Weights of a small transformer language model: 5 heads of 64 (1 for keys and values).
MLP neurons of a small language model. Each row is named by its layer, matrix (gate and up: input weights; down: output weights) and neuron, and shows model dimensions 240-335. Each number is 500 + 40 x the weight over its row's rms, rounded and kept within 0 to 999. Numbers have three digits each. A neuron's up and down rows have the sign that makes its largest values positive.
After each neuron's rows, "raises" lists the tokens whose logits its output raises most directly, leaving later layers aside.

L8.gate657:442604500544561502461547522414440502485525532559527544490498511561443453569438520489386483535454463472547450511465487486490545491519512483481568466486478486469496550481427488526528463473488535600510521461417462480533511499524462594550447411517525534523523526508525571502465450479542471510
L8.up657:501494533557519481536525558424482493518483506442551540528513553454494498516503448495440501526519493529555516424515435464484540540517465518529531448484469442440547513511545535526574404477568491469517452506413582481504529492482484482566501458530557528603501596536396543429513448505499493528
L8.down657:483474469484514482468499513508476452518460507465486452503495494494469455470474438502482499526491547512491432504557481443452532543529430505499537564453493480456498504511533602480501519481509472550477448451454476543536558529524544559445530459511497476494506482491464495416490471484502474525
raises: "eline", "ered", "era", "raz", "eration"

L10.gate760:553530479440502475463522442397455518449424492405499473447522476464538558538472480543529430453522494446528463479485480506514510562499509592501407478498496498456508451549500423432486434489456454519442477499466483572459491473530526509497489462459447543550471484445527564460477502494515491516
L10.up760:509550496488438474496546519481432540539522537504496493543452462432486521508547517518464480569450476444540474503487462457557442522442500507462509525510532434549485513576463492484483493533524509497502472552488475528537496457488553502480496488441465459482504462507478489537419504470502530488
L10.down760:437426458483508532459509437512483481473497542494520410573544461483543506504564451534492446560443482438487500421532489494584550487476492604501528502498422467474491533515556457458465532547534439431483491501487457477530490518546580454434547480515465568486443514517539533471501516484480511488
raises: "ions", "ive", "ing", "ory", "ibility"

L8.gate1164:545509450550462435483501515511449478529522500496522534502504524523461523559540486479481560528440514515489473533528496532453552478504540436542500518444467503497519558505476491438546487499501499549464529497430533547461460504539569470438500527458505495433430484498480504556462535450473502519
L8.up1164:509459465481546529552506526432540498487491489532483574484568500524455516460531451465381493516535568518546553567557543442451521504494602514506549513468481415488440488492512463538486501394449467484520554556534567431456463485513513507511519593543556528523514443430575507432510492487512525535
L8.down1164:454548513536534503530498580492469474538494460551456490524457530471471467500468569509413461530483552546458485479521558450366490501556474558577519496468458433530484517557481436488466469534526580551538503504527501474485495499479483509518527553477509468510477549446452456461484490511463490523
raises: "j", "jo", "ian", "of", "-on"

L10.gate224:496531417549517522535499473486484503467452446449491484514469575439552499439501494520534426468555527537443564489486496524524517447531477445410527504471498510556397489569520505478480532526495486474506340465588470492571485424497430480481405545433503432524485528483425445446565548483483503445
L10.up224:491514453541514494488489524521484546492491509518538498503496493427549478529550514483556512569500515477462536438551485526522487461550539483476552544491508460489454503519570519435523500494502511537530482427488483487510546492548502483526450502463527520459521544452459450462567489485466485444
L10.down224:529516474487435505470495491546480560507512459533431561453475601501456425592418454519517451475588544501492548521495471534422556508464509543583534604552471504561532517476499598447510538548526547509501471443488434430418451522503503488494486507524480411528513460499493443440463499502457530522
raises: "-by", "th", "by", "iny", "ina"

L5.gate199:539538505518462556547500491474468526520458523500493527525512470509534511509525523463492464474495501544438560444545510504535453528588500425449522534413527512457520475471533453463525477548453510505472488483492480504469439505449474537461506543435589486509445436474421525576437434481505532490
L5.up199:516468433474452538502497511486532510509499553509433533459474497532476469483456501532436503555529578521460492568489537503473480570463452430507507489469498527519538564519511500516511560438503486528502496455518470585406521504483494539556470463458579515452486531523503460563429493521431559499
L5.down199:462537487500497464510482481507476464546469512530505496505481535472486488503536497464456563534422531567469509504518508500497476538624458498445478529434514437536480477485452477514518509455488502482494461468484562536479517524523520495438469522483558508494438506503507493477431467415476503514
raises: "ge", "ose", "ct", "ire", "oster"

L7.gate1041:453472499511513501463535501530446537457534550509442462470538406483536512482516481547543519484508474461481503491519504558461451477546530442532542562539568494455506523454452578490524527527489427450550585464514481542520461431558497574431567484479516487500484528520470525315523496441466543500
L7.up1041:489584487520488588553522480458513477531587496495514550491478515483543489554500510505530549523485534530571458482566502538488438550594525508511513486512550472484466463525515498502467430554410469477468523515484487498488487516446470565515474469537524536558531476512527515441449482536536494541
L7.down1041:485493569463511503506539478437512530494474478495462477514518525474529479462529480549534518503493496452533512587500512515525413491555488505478544532539473497444477503494495544504482485511507497449514458585403516547539478473579465510478504520561535437425492485503580547499510513419484510482
raises: " years", "-year", " percent", " months", " ft"

L9.gate448:522483512524522484517498491490464610563460512478513508473487490469441473481504562493485444548514527504553478555499505521410493496430550493469397539479501508489422568514548482472474498522622488602495549495496519452515568478522498554536433501487531529502417484478454519518478533463506547460
L9.up448:540543539439435488515515496493489552464484499499494533463456501516478545563507635497451495508535480545449488510391489516428471535507522515504493454473441536484521507492573500487501486480467463504531508509522427486462557612502460546457434478523466389466443474525442513473483565460546454547
L9.down448:501510591389582530522464499517481452465465529472487442517526525477525458533556483448454511497444517480553522541447551455594493479483468536558484466456560520524503583462577512508534494549519508515582511515467542483479504556502506469540510467520443475557563490485473514630501472507483498547
raises: "-", "===", "N", "==", "="

L8.gate695:565503495472518436550441453507506439473527471444526541473445486450499595500554560512516521568511508527523427455504536501557519425424444522506448508607546534495507455552495459530514525487442432533508546520476424489532480459536451475463448528512501528428500508500501480470443439527513515536
L8.up695:455512432522526473480452513537473452503537479444473468502490449407488521475468437439461510488529474603489419518504529531455508428479433552526441461620527481486587515494429592513527449472424459558492485411541483483523487519511430473480520493504528446479560474468517547520438492528543526524
L8.down695:507458480528486532549466494490531572557490509535492499489524575519504428492459516504494518472469510458524554480496414510519487545508582465477533518381449516503457481467532424505503497576573538409502500542489510453493606458475534482502502555489468566539462532536453444537538529450507496433
raises: " songs", " album", " singles", " music", " debut"

L10.gate843:427550487446531479532496453504489492554509477442435581489485497526524582516526455513478572553526480590528447509571436545523500484563473512475462549484488487496387515557481463411511551445470519588504522508526532501479468501453473443504451514479525579479505423477510556489513428558519460493
L10.up843:466539555505571469504495411492511467386481478477461522519487497483478591535499491525507529505470500564452508532469497562479543535519491513510471563537455544569544549504500430500541470467502401463469477496466540512463421491473471445474447541538526512597528479513503468474478574562481459528
L10.down843:465482538518471520462465527512497504511454523462459527535558527494484597462539451479496517467451506556474527514543531483487497520490447511530464463522381511494490493490507572542468470509607502536471496479553451396526542482439436512509445474514552524539460531500504513548506493525454447484
raises: "ances", "chers", "quer", "cs", "ance"

L10.gate695:519569442538476476490514491479522517445565443540541488569433536526478493493474437494522531454519577547458519440486449505485542516483492489488514455602503482499464518489468505532490473536577462484504546476486530524453501508493554507463475531533565497548577443496423488582526508462477578526
L10.up695:519521457556507477492472506520520474500548539456561467527517540474452501531564505505445528465570502510525523519504433477503478511470460549462490465540451535516503529436518496507561543551515546522502512480463513493543479497527407571492464480497530563540533440577528441486488489445502536534
L10.down695:507443452548520447506482388460497602495527505487487452519505493476502521481528498499483517532486486468458446503507508504393475549475447529565505408489538471477406436544477442455469506548540480466487471492482509472529414425422463513505558522500588488499496501534463563558570458451508499462
raises: " kind", " any", "eng", " type", "ious"

L10.gate1093:510448454523551472486510539509523534543525508501516483511528561504520435465522542562488482492500527505458491531522488520523558538531530512490490483506465546437531495488455477491490488438475558523574612496504502473459448523526520442501459536509567514479506479512507496494435541479534513434
L10.up1093:557485519551553457424536467502568493537496476481479531480523526475458439507457542594577478514454477493522525521527483501510501511533513555453581508525540468531487525451444543490444467445498593456513535498523504422465421510558589486509486533478521477554480497509459519454473499422483491501
L10.down1093:546444520484492503561481526540443485426549479436460502542418554516481523495469519523530516511465446441500490535471524503471544529521507447549487547468441495550535510422511483558599477549445496532469514445498484471450483502509486526417549537456484474487409462498497451482533514513520407528
raises: " monthly", " issues", " issue", " circ", " paper"

L10.gate87:529431443487500430479505493501460515512393506484519484506490492470453524507404496503510489497548489488531548468498491455557551491489538448507532479533577569456585532473492518515524469553482505474498454551477524560465431499471505515526423455493535535453528560503537475478481523483427507558
L10.up87:438518492514496467470546516526652585484559506488449461500501483506473460420557507516528448527547445493461462547514550474463519496487514502489575493500477592500439598470494449473576544489502519506447507507449501560465481491515462530547497510499522408458509552472440477474488503545543462401
L10.down87:530444451495427443502499445512484529499549483484498537489446496589499450498533484486602497518488475500467492517483565514549512470575531463507487494505530572471482546492532493549512475481590467489473499562432541505532508479527417521587492560454510495519528505484486507573472528480481486500
raises: "ison", "ussian", "arten", "edom", "ñ"

L7.gate614:466490477492551454574439481456499515488491493504448478534493571443523504564543528471529459533508540484459515462469467526471445544467551475485504481535518568454513554520442595440569451493519478533485489529504476589550524434541534508490472426510477544433516437482514538487540569582506386508
L7.up614:529490469603441575461433478490497522476514525463452460483416439500501438522435463429461533552528484453561541446510478520424494528488522511501443527454459491546555482553546464426525504545467514526502515550512417468503496557441444476510492551485462525571531534521542513491568501439436413543
L7.down614:598512478543555505483478546455495517536493484525499457442522516522517499533511510505472457572497566503517532548506523470463463488432502589504526533541463505473492467593453511508473586503476568562477464501513505534482521507518497549584506529458534467515474447456559554456454506541469491469
raises: "hip", "hib", " medal", " Medal", " GP"

L7.gate23:562501554506507520542562530504471505505455524481551515529511575522566510529523524493470491501472509426457530532506497564480472516467491482532482495486444490439499518441547518507490487544548525534486485479477525443440450436455521512443547451445511549420513443500463431483492520512553494473
L7.up23:474497461487486527480496438518533509509528473548574479504552479483498493503473568484505508503436548555535473515522580459465549533448464481498446538501526457451476377468559506470502529452493521551470402535550546544500494469527490563460525495467558466480498449497472427447552480610452524491
L7.down23:498448509434401528503522475501497483515431491514544449504482477462505502531495521594560496578487453420462475566488493538588575588501450419496465575545553440487476566536477569448486538547498484502442440495529476502569514448535443517516493581480480503511537466524499524497488493480436520559
raises: "um", "ment", "an", "aman", "ham"

L9.gate1115:429517493489425544360562414474452531453453540457500545458476468495479581521536508460492452557507434542502489482495487443522542480581518461512410571467453476522493556550442473510474485503534538499473508451445530524515442561449540507439541543519523448490587481492541496496446520520600469488
L9.up1115:505590527454393625506554407492518506465495515513536464525478538544463488533568521537521548484571483457535513445474466467498501533461486512515585500510527514531482456526563563535529549481511586473498513449515527446538515503446481503480487508518497636561511534434487563481524461537448536487
L9.down1115:533470481417492491504468449465527513474508492503517453498544479472526459463585502499471462474476495547559533513472523471541448487505456504526460450480531510561498512550487476480480444528542473485529458542454556473501540502508446489480486554566554506459444491482508528304492479514472490459
raises: " could", " cannot", " does", " can", " would"

L9.gate488:513457459444531552556543531502429538534509537501507440475463541410460517558513541557459486449541509488547480568480510489477450516483490524541530543466415504583510500553548472523511549450458478493556556508526532526502529525525504499485485533514403539504561559475550498468480466543528528567
L9.up488:528495469436455507530498453519453497484515548521490492483448537498444553505495500472489486428516444531506430486403491473489504540538484479504494535507406591510481493470492500469458444528473433473497517444466596562535559591443532433550509468519471459493432528415453447533506511510532505468
L9.down488:440476544520494509520506501506512451643538451489526441442456507458532502494476515449485550508552476477557527523510562479548522505466545463427503580492511574470505501559449421471509529519520533487507561548571471491463490541483521449559467516532543588469497501484564515446457502556498490506
raises: " creating", " forming", " producing", " killing", " representing"

L9.gate878:555532512486491520454478477463524516560521588473569510507504559549566605415520494516560458554526505427516457497508459454465578441514523514471479573610524503467446493474501549513469528480521612502519474527506506487503477501493483521553465503484493455565475536488503560502535473457532527515
L9.up878:447494520488533526496475480448507459467501470493483536511506526521445570543475526518440527513528494501477466482512452545487505479506510552505457540538558509454549450438478542660480496523480499467489445560454453481450517590428454444574510451444486510499520527516533528480497514522559492531
L9.down878:500445504463519570439534449448496473540451533475581465478499432564519538450468570486544503539483404488436466492577490555501524501462433474460388549568522526530526530496564514495461495536467532475603532448497484471500534462517471540487510453478495518496504525451504532469541465511490497546
raises: "ly", " rest", " life", "of", " way"

L9.gate652:487513473507545411498489408504512433506520476535549436529512459432512483461526510502452486441488417482521522556512470473386488495465535495444502480522469445497534451549506467539487533511518531548564475485508428463522548551520454559510456507568524520510505525490444528473538544559494515500
L9.up652:496566512477514421478599493517459477539508437446548469525428560489484481437494459577425498469559460470475524461471525516391475516475469469470532479514485569537522395528477491493528483527569569524590534488582542529536534521494482460511546516471432554548550528465511497491458472579526469481
L9.down652:510483484545526483470474503578479454430551551420418541466518535547504508536519545569481530521495539499582442460478491479544520487504557489519544429501430476478435516508453487512521491516479457509393483508391501475524560426511510488505544530496514542509511484489527491511561569452452470552
raises: ".", ":\n\n", " ones", " one", ".\n\n"

L8.gate656:508486464532485487476547503420440546510528452509540538517551543428460534472518489485502467511531485559489454534526503518468508450509488491521476490500517495519551466530487513513547583425468551535552484504414435446511501452471477499512543497478438508465495477468475597520439476549494534475
L8.up656:500464511517503478510533514479419489488447456477546519524575476401438507455511506463532445536571517577482522561450479518444519466468509543485507492490525458516492475499470508539533547459467491504503476499463492480535457510438455532518528489481461444478482506436480512526532482562507492544
L8.down656:473484469535496506513491527493463511462568521548462499483519495463482455456472476495513501479475556497547584445457529529568465517545509445482505520537512580451448467424548439464463530470520400486547556490540468495557547548495539517437391515529539484558534520523527476537484548487558484516
raises: "ox", "o", "oz", "od", "og"

L5.gate531:503490483539509415516480464583510492525445505535584529438522504534492406483494465535438532494468518528493524447471549541539525477500407492430449471586496595534493508565443577482512469440576448449486499511443471557418463539489531519558472490413531494466514488471497445516515513528522419506
L5.up531:537449454473477513525474472453520501531472408506507500500487429526461554562480491536503532552535456462498544435465506512460573486459591463542540494539514589565512563492499437503544547512458497473540500612580510535501485452481527504548484549496463527400535536431524446564538407471502428456
L5.down531:524461467543474503546503466506463523484448494458603477411470472516481466482474480494540483541494477524506544485488526515454490496547454536503504540492532582494513496476425536478608507494509501453439538467428488526515546486454511508484458547499537508526507548511569498486495537522469494483
raises: "ber", "un", "ver", "ft", "unch"

L10.gate904:466537503450548475515475490489489526532467545516535447459524504502513555491531490449483448465472477583492491576592523522521426531519478527531578531499545509458422519551461430508486459509599438542525492478510508541509454574453485597489545539410555504576464434460475502523523525529525467496
L10.up904:513535485500469537479489481516485518551505545528484562548480460511444549424527584486488420549480493437472510555537528484503505488524548504485457544420443626492474536511480476478561569445519482572510528481456480510465440517501570528454484525425483459510540463509512486450500462503466519510
L10.down904:460520491461478481557465435486506535460451539461547523498467538526544460476506559540499516519483474520441446547517489507444488421491500435487511540450543574531465537532540556471511491436564547476510496466542533471503539615500478470486441511441512477548491456448407424455463597502492519438
raises: "id", "ide", "ax", "ids", "idi"

L10.gate126:482549458492505492460491637441516500490548524533577572482458567505498615605448500475478449476513475556456494573454509510453567432517483534533434494509499520519518550555446603485514519530595478518516557495531455588547432505473508557533462509533475511530527506534494467498558440461522498442
L10.up126:484476422511476479530462499499528537552561467515488453594496477457535450494535525561521518500474523478554554591430564541485509514495429514496486527559458506478553544475478503495479536451514487530454547458462542494424548434448501500462495504487453489488561469491502492506471493521483465571
L10.down126:472470485544484523517504496554532518577567486494483546494467520454549427541523489565499469526525465489461525476556473556525494508506490601528437472523472502545499480507503569557535485512560565497516526519401471538419503487572527490535516518533469527527492571483492506478500498508475501493
raises: " language", " people", " Nation", " Sound", " Mountains"

L5.gate357:566464467430498501497467530500448501474516508542504514455609521462452567431521528484535458486478512497562545518503450556565556548415511476502490516449524469514484483564548484456453506489505473546448482460456489494522505593451485463466474480516467435586508517587483511512501506471523480468
L5.up357:473517481522517497491478543429498483446457495452537455426550555485494537495520576408460474460469508502547509493496533558447535551498462452515489516573443537468497532558504543498448553477426521530469555504498410487545498503522521471613477499510488443482508555484590510507482399473471493474
L5.down357:469454469551437556511527477499502478491534478524500576487507474493586525590591461514560541484482493574531459497563482509450535487455515430541520498554527465517507463545464422527503515494502520534534519506426565557503466461442490453477495520490530572464575489501452487453517547386446444479
raises: "ly", "rose", "ness", "cy", "rest"

L9.gate924:420475467483463503463469532461582457506489554477484612466563503551577557536503471442492549491418512448483577538546513487471539567571516459459448552468458488434452508506573488511525468502510529578505453498392471506515480530509542457472528520510483521552549432507519436454549575556495512458
L9.up924:549501489534508532532486458528611514569515575513525490495479448569508503457526550485484508542514583512510474502552529540493537570565474530452480583433458490479435484462517478501543538489479499521525461498525466446502482497482485505464531534549477490487467459531470458487521559488523515571
L9.down924:514533472521473448520468501596459605535499538515556529481475491444445524490488511423489512520517430521481552525488468568484478511483471535483486531539467504526471516562601554447551525483564512456438433468472495540494534506511464521520517589461514482479516457498515467401539515526505535473
raises: "th", "hed", "esh", "ese", "ages"

L7.gate634:437512535455507512431531516522427541490445548498485537524452517493473520499502513597500555548551440442577507441506488452502465445450458477524428560435417495556529522537545463487464543497480489534529497496497524482485580463479548442515469543439531551476519492486496504535474502521499493499
L7.up634:508435498467460503487565535519542506516449494481500554496478516485546534547440490430528539492486482512478478538488402456499474511451412555475511485542407544386532529510519479498511468574490501444445551478521528504480476515468451425511521499483524506450505544496575500476521545473482468542
L7.down634:503543556481470487457491464541512557459491551499498418485527466488495460511536553574436491488436545458567513387452622430552498486534450452551472527449473558571525525530484461443517516468473468505556502502481544418516529484490559488461449513519558448515413488467526438543513490500549463524
raises: ")", ")\n", "),", ").", ")\n\n"

L10.gate94:524439432477523489553529450492412509446515459480541503449515540518625472481484540467484499501574478459512479607543418558515444506520503427525425539499433494432461509511478481529480542455465483504464466490477516463498494491434512497495544586570544513479492508418488545473598522477540514534
L10.up94:535502425423425514455504456492496508581465518496529481575525547506543469470447482467473499491571475413530527567482525495387539519460511523555493479516513429446540492440496547480536494526442583597569553498507469519469493504472493462439481450552464555515495510519487587496495532473520437518
L10.down94:531590387532531459607545463509425476491504608526541484565549504474444457552484599573499461479585473493527518491498555500486479489458512497482399523558431529481473464494490485545530482457505464475496464514533478517536466523479527525442477499538488447464532444483479496493503514493512493513
raises: "ony", "ph", "on", "ption", "onomy"

L10.gate1046:557592426502498439533523525494448476526565522509506412541503500466510505527462486463457541539534513508475500462525529490537501485559497507534486522467508589473547476555520508492475446524490525485515466473494489506486483475417521570499454533495473516462529531486490457528510512460513494519
L10.up1046:533554523496444494472544553506436588502554482503415535483484592483524468500520516523476413447464559506459466523477506529431516531521565429479524568532481446497491465525575478482515485486525529521533464396502480497511521480519515547508495503419494482560516500491541492489515516498560478492
L10.down1046:556502460487492506495513523501503490521442536435540422480495538546554525473517521497471576542576530505474500500506497498500511486485505509497490492534552550455438517493515472549492531501470487466561539508435491493492514394467514385493456435468509490543430455488481452445473491552495520539
raises: " attendance", " need", " collaboration", " command", " opposition"

L8.gate610:500525470458516510509453634563551516470460466400548508536491582488479508485475490528508523480498553551491487419520533515562573549563429487501510423500515526478517446498488506490442482534522506443520597448464527500473486552510540514492457472538476470465504505494495612576513485444480444527
L8.up610:541576500461499503516531469414495516527501521521571446485527501548523534466453590487543488511495492484505491575547521485482474450536477439498507495457425495496450493505486520457566521485548550514557455478557489471523465396457497574515425556470486466556494464471468483512494478448495555458
L8.down610:546530519467491539513518494527542524451525457471447521525468558491505548474528454530474502473521439509505546498523496468530476481452481438524477443498584451482488569498538476552460473468530504490470514456457461476574481560440505470541428458475485501495488459466456457505547465464505451480
raises: " vote", " elected", " voting", " election", " candidates"

L10.gate434:506498496466498505563517443520434474573540561489534573486563589454510568505452483498540534464462437552503491489492487441555468534495395509442455501487505437490527478521561455456510458482502487456536399497446571384538487495468464448498335506512496480497419444513527472423492513512482542535
L10.up434:491493521480554524510525516431598477523506427466467513591420451525573475476555495515425462517550475450452562452518589426462514495527541520532481503456539484462433515461454537516458478537543525415487514460498500513493525505570522564471514496506498424458554506468448537431463537505452493450
L10.down434:447535558459483467501487454530476530546516547488473485494541553451431517518441493489528533473439508494533510496445485542590503505526441543457512528531479510516570445546518513494518525483475491540556454521480594447571475498478486406555423456457492503531467516507561494565502488470487521532
raises: " Michigan", " Ohio", " Mississippi", " Arkansas", " Texas"

L9.gate401:585574526587461547506510537484450607498513578446535485499529543437543443432477504496535496502504529504485516537567496539506499494517481535497422485453506492456442564452470566496538577559568547445479533540537499492508420495547444491495526487517517506450494528520464516544509477462488471487
L9.up401:547506475567454507474529509554502523543562517458452604499528445490560460524534539515584484535530489491479480507492545500404433479472499546486457518552434507475544531542516465506529535493496530516514464533513546559500417519540467497548502577489465446499478543544448500553485465480572515501
L9.down401:502514551494506491505536516458504496584476534504512514484458511498434451492517466450509605509559434546495422497535542501468468427491589482526531496569525523513512555463508505481563516516471563556444552523506477486446479463448432504502521472528505504552572532516542524588492557476468565495
raises: "ings", "ld", "ine", "med", "ene"

L9.gate1121:499465537502488507505529487516501523496540545487463516557485480451470495473519472392526543500464494466492488483495476506523449575557509517493513435470559462482545513491495526457480428492529528476549541559529524528569500532453510581460546521597462504497484453456478467504530466504451514487
L9.up1121:479545486477425515463518433523500433511547495531422479577471540445422469513424590526455573538565532514503473541479513488475525567545526489473522404533531568537519496527480448475476487442510494519504550501513506475532444422426547428508525428563501500456512495431495376415526489461492496481
L9.down1121:578475460461459530505482497540507552431424450458555544472522566537437531485470556547451525466479395471430521414551502544441487532534534534490501526467464537502519537461475527497463455537537535545455535481499531494475528463533511524504467558482490550466558498431562462429516537451465497460
raises: "ement", "ements", "ments", "ment", " ceremony"

L10.gate453:543462488508482465529484553517456542479438560546449505475513511490428501500488526488492550488405542528482477478481467510551590437491529479545512481511476465510492449571496483483548455529521481515516534538564559523494458469489423451513449477423493529507448542532522534475499509491529494496
L10.up453:470406510560456501518454531537549503536512466516555526534561495508415522453599520490498466532417422480472438520539537535460466511489491440481553507469453456486542533475483461537531516559424499449485552497505505504594499441494414492473444519469481486525503531500524491536514467426480593475
L10.down453:500466492538449485510487421555504525500486489498498507528542462541484466500465571524485533542419516520472507418555563543520492556465503534419506484514562466483484497555534555539525494479454446550539537563598539515562441405505481472488554422502507558547519522459422535390538509484489504467
raises: "1", "0", "3", "2", "*"

L9.gate1052:490503456537539452513461516443492504424505470546459584543461454493563503512535520511513469518495504472542455507544504554528466491520538543508543554554531495565531516441522484469553591502517491503557458529514550482541609552495485531491533440410506479424525529507453526471575503471528474546
L9.up1052:466565452509471522496462504495447531518501513503485525532557448503495515500490526518498478518518444542550495529424461529575459474470569512516525511527601454511456500505505509459514496509464483638561529518604530450405553519501471505496447493406517537482486495525451542422433513494532532525
L9.down1052:480498505501558462434476424478512539543501426548494497524457441499473507534498515457487476502469478517534507549481491466530427465488536577381490595537559520441519491548464510509501523522487538442526557561494568501491490504543452486466486512447520503491521546502511512627493481520560555510
raises: "e", "amil", "ight", "act", "w"

L10.gate69:451433494487462457544540472478490502489483488489481494478434438520424543525496454485511517500451444494515440559469479519512555520567552465548443524513517449515465481523509518471481468495523430526525538570501514559552531526500474486532485488507530521462495554447468480509456467444540456493
L10.up69:472435464533454491497472456534470478530490462484540548497474601492487494477502499572542511461513561495482467457496538483497557574559546522454571512494562492540447525539515460511525447541565587524448470512542506498547512506510554481557579470385561534428525477436499448470471466487559459571
L10.down69:510468451524546503425432495551574458472541478456542420565478513480459557563550491470499478557494556455530467540446504477493545533476470563458550523438506494579470500433474497438508459518534505493555481472477442513568519499492580505578484510535545501508460568477494477557455466569471536518
raises: "ier", "eat", "ig", "acts", "itted"

L9.gate813:412457416495517487473575567477494522497523554475530541486553549528455498537545494531529508452414529558447478553543443507500503541492553491571458525589566547512502445417554437474540453503496515546537488543424530495533452517478563486546540505587462495478554426489447546487419477462549477501
L9.up813:477477517431562520535509558495555456465440526545496547511558463535482539520524560537534542435496481508458493561495537592462462525497482413499507569482578536528495465503458487498472535486461546513522474485479498436585512472496539553511519509519464479517517385534495514433536453488554510442
L9.down813:441432496473517536501517492491543455554501416549503548527494518572472508556437450511575450450456519491540424505472535534492505480455471474445528501504515464506571508505537507513448450500528475494529533426463505534439456538508488483506532513456500424483549480521635534368471487483478532541
raises: "est", "en", "er", "ened", "weight"

L7.gate577:449510569404550455552458504488581488532459476527609583496555472544481537509517564545462507507422507484513567429509525501500476500514422490554515510494585518425544535518465461497507513518514578495521423569482452437492491472445485492431468499535486612593488475484542460500506477565501403527
L7.up577:490482461483538514503481470506411529524545469525586453452555514558510500526533586492527496453426525516494468469466422491562434513499491465514504463464546474442497502529457466558496564551514494514540441437526570450550558563468525475448634514549468579513499557522514475538539551513469494582
L7.down577:473502502543502503530488451507527461617544523440520432461500426537550481410500505432539531482496378489450481418521547510523420544483522558523487509577485512527517513476524555493521480542541483523474434483544537516587508467506497499496434497498535454497487497569521539495530500488549496478
raises: "a", "y", "our", "ou", "en"

L3.gate781:527534517551497492481529436485458569490479533499505503418540390503538530440433586475450481456472542500515457483503507554477490470519415480485457484404533475534472474575533553507493419520461545448429447498577522543494518513504505534413526535572473453513488594495479569560490513515509459521
L3.up781:603492512484520470534471429444542454573459450529523524515540481553539486495476430528481412472548510384513484466488461532456498510466505548504527513464546497493433493507507539436461472477483499450456422505492525522576503505458526533496536535596468456440563596488406539501435503565489503436
L3.down781:502486485492449545475510506589456531560468486455510475424482443519497465552505450415460530473480535530505512484419445463551534481561486504474476470488518469541517491495536472499469474576491529527455495464475445544517508445465515471481510498511515510520439518564497590456528504508498553506
raises: "re", "t", "g", "ne", "b"

L9.gate962:506468520600521504428496483503457535484509573436532519452530578490554481523485460495492428504509517535398520507444508486511496493476474494497494491480515572508432540512444492479515520555552500498468555531494565488523480508471529489500416501505416471461545490543551475488517523500445514435
L9.up962:499562526408553527449520523531458463492520540503472485546548562454543475480528509513467463500542465483469586470499516564517473480450519528524450507510590495553469494505473610561440393567482460482536554541490577459411482624436462528560502510577486495574491498501517492566500506487428486445
L9.down962:521424525496399527537501511498495441489526443505532573505510537486492491492498524466536477527502535541515550519459546488567498417504445490523456450514546463536493443508512483498523484541489485484485548509512501461583552579487491515467503479462408489499463472489492501449502528472536490465
raises: " executed", " removed", " listed", " arrested", " banned"

L9.gate1234:561502559556525553490486492547418492487584559565461504520472522468509448422478479474507452504500531528534560498501507428558474490469533539443540516580526536465485514427518499453545454560506543453566490484538506569517504537573470490440486513534584527469553482502424455482491502462502512507
L9.up1234:505489563508519505515558468492470448533511456490519527511457484506534535424560482536548489401461485495494452433533488468500448461450578527449535518516520604505490494522453547472533470496465484537543500535533503516492442480502522443534487499426487537518532530517498475501542464459473565523
L9.down1234:487472469571451532484547556587498541463472507515504580494468502537553520524543482517449549517486489513548461478547455537500450411465491545461554574517488489474466473504489454560510555517500466503475589500592510458534459536532507533488476536596478483525466511463536486548485436473506551475
raises: "y", "ough", "rick", "ridge", "ean"

L10.gate706:482591456482483450459502535512518547528449473423508502516489505504470484461470494481438449432504512517495558533505423485502490469493466521509507498542504525532496465489516463477448520403474430657538433519506529536508444507493462525464489526431506506476574419486456488471511516473540502519
L10.up706:478516535402580489459511482489519500460445537472562477497515512438546606431525486480489528499442618532551473466468513553518494462543487534561480487498508500564491473470431411549496448497524489558486441449519506503470505513526471508505529522507481482571486411473539511451520511513484459447
L10.down706:510489521547504449470486474512466520446521481539516531532479490495525415539521534508413494472537511533591485488464435511522451556545491518466535445472478466444520559501608484472455465468518447494461477461468531420516508458537532472476612492478481502486475493496548534477596556520482520490
raises: "ens", "en", "ened", "so", "les"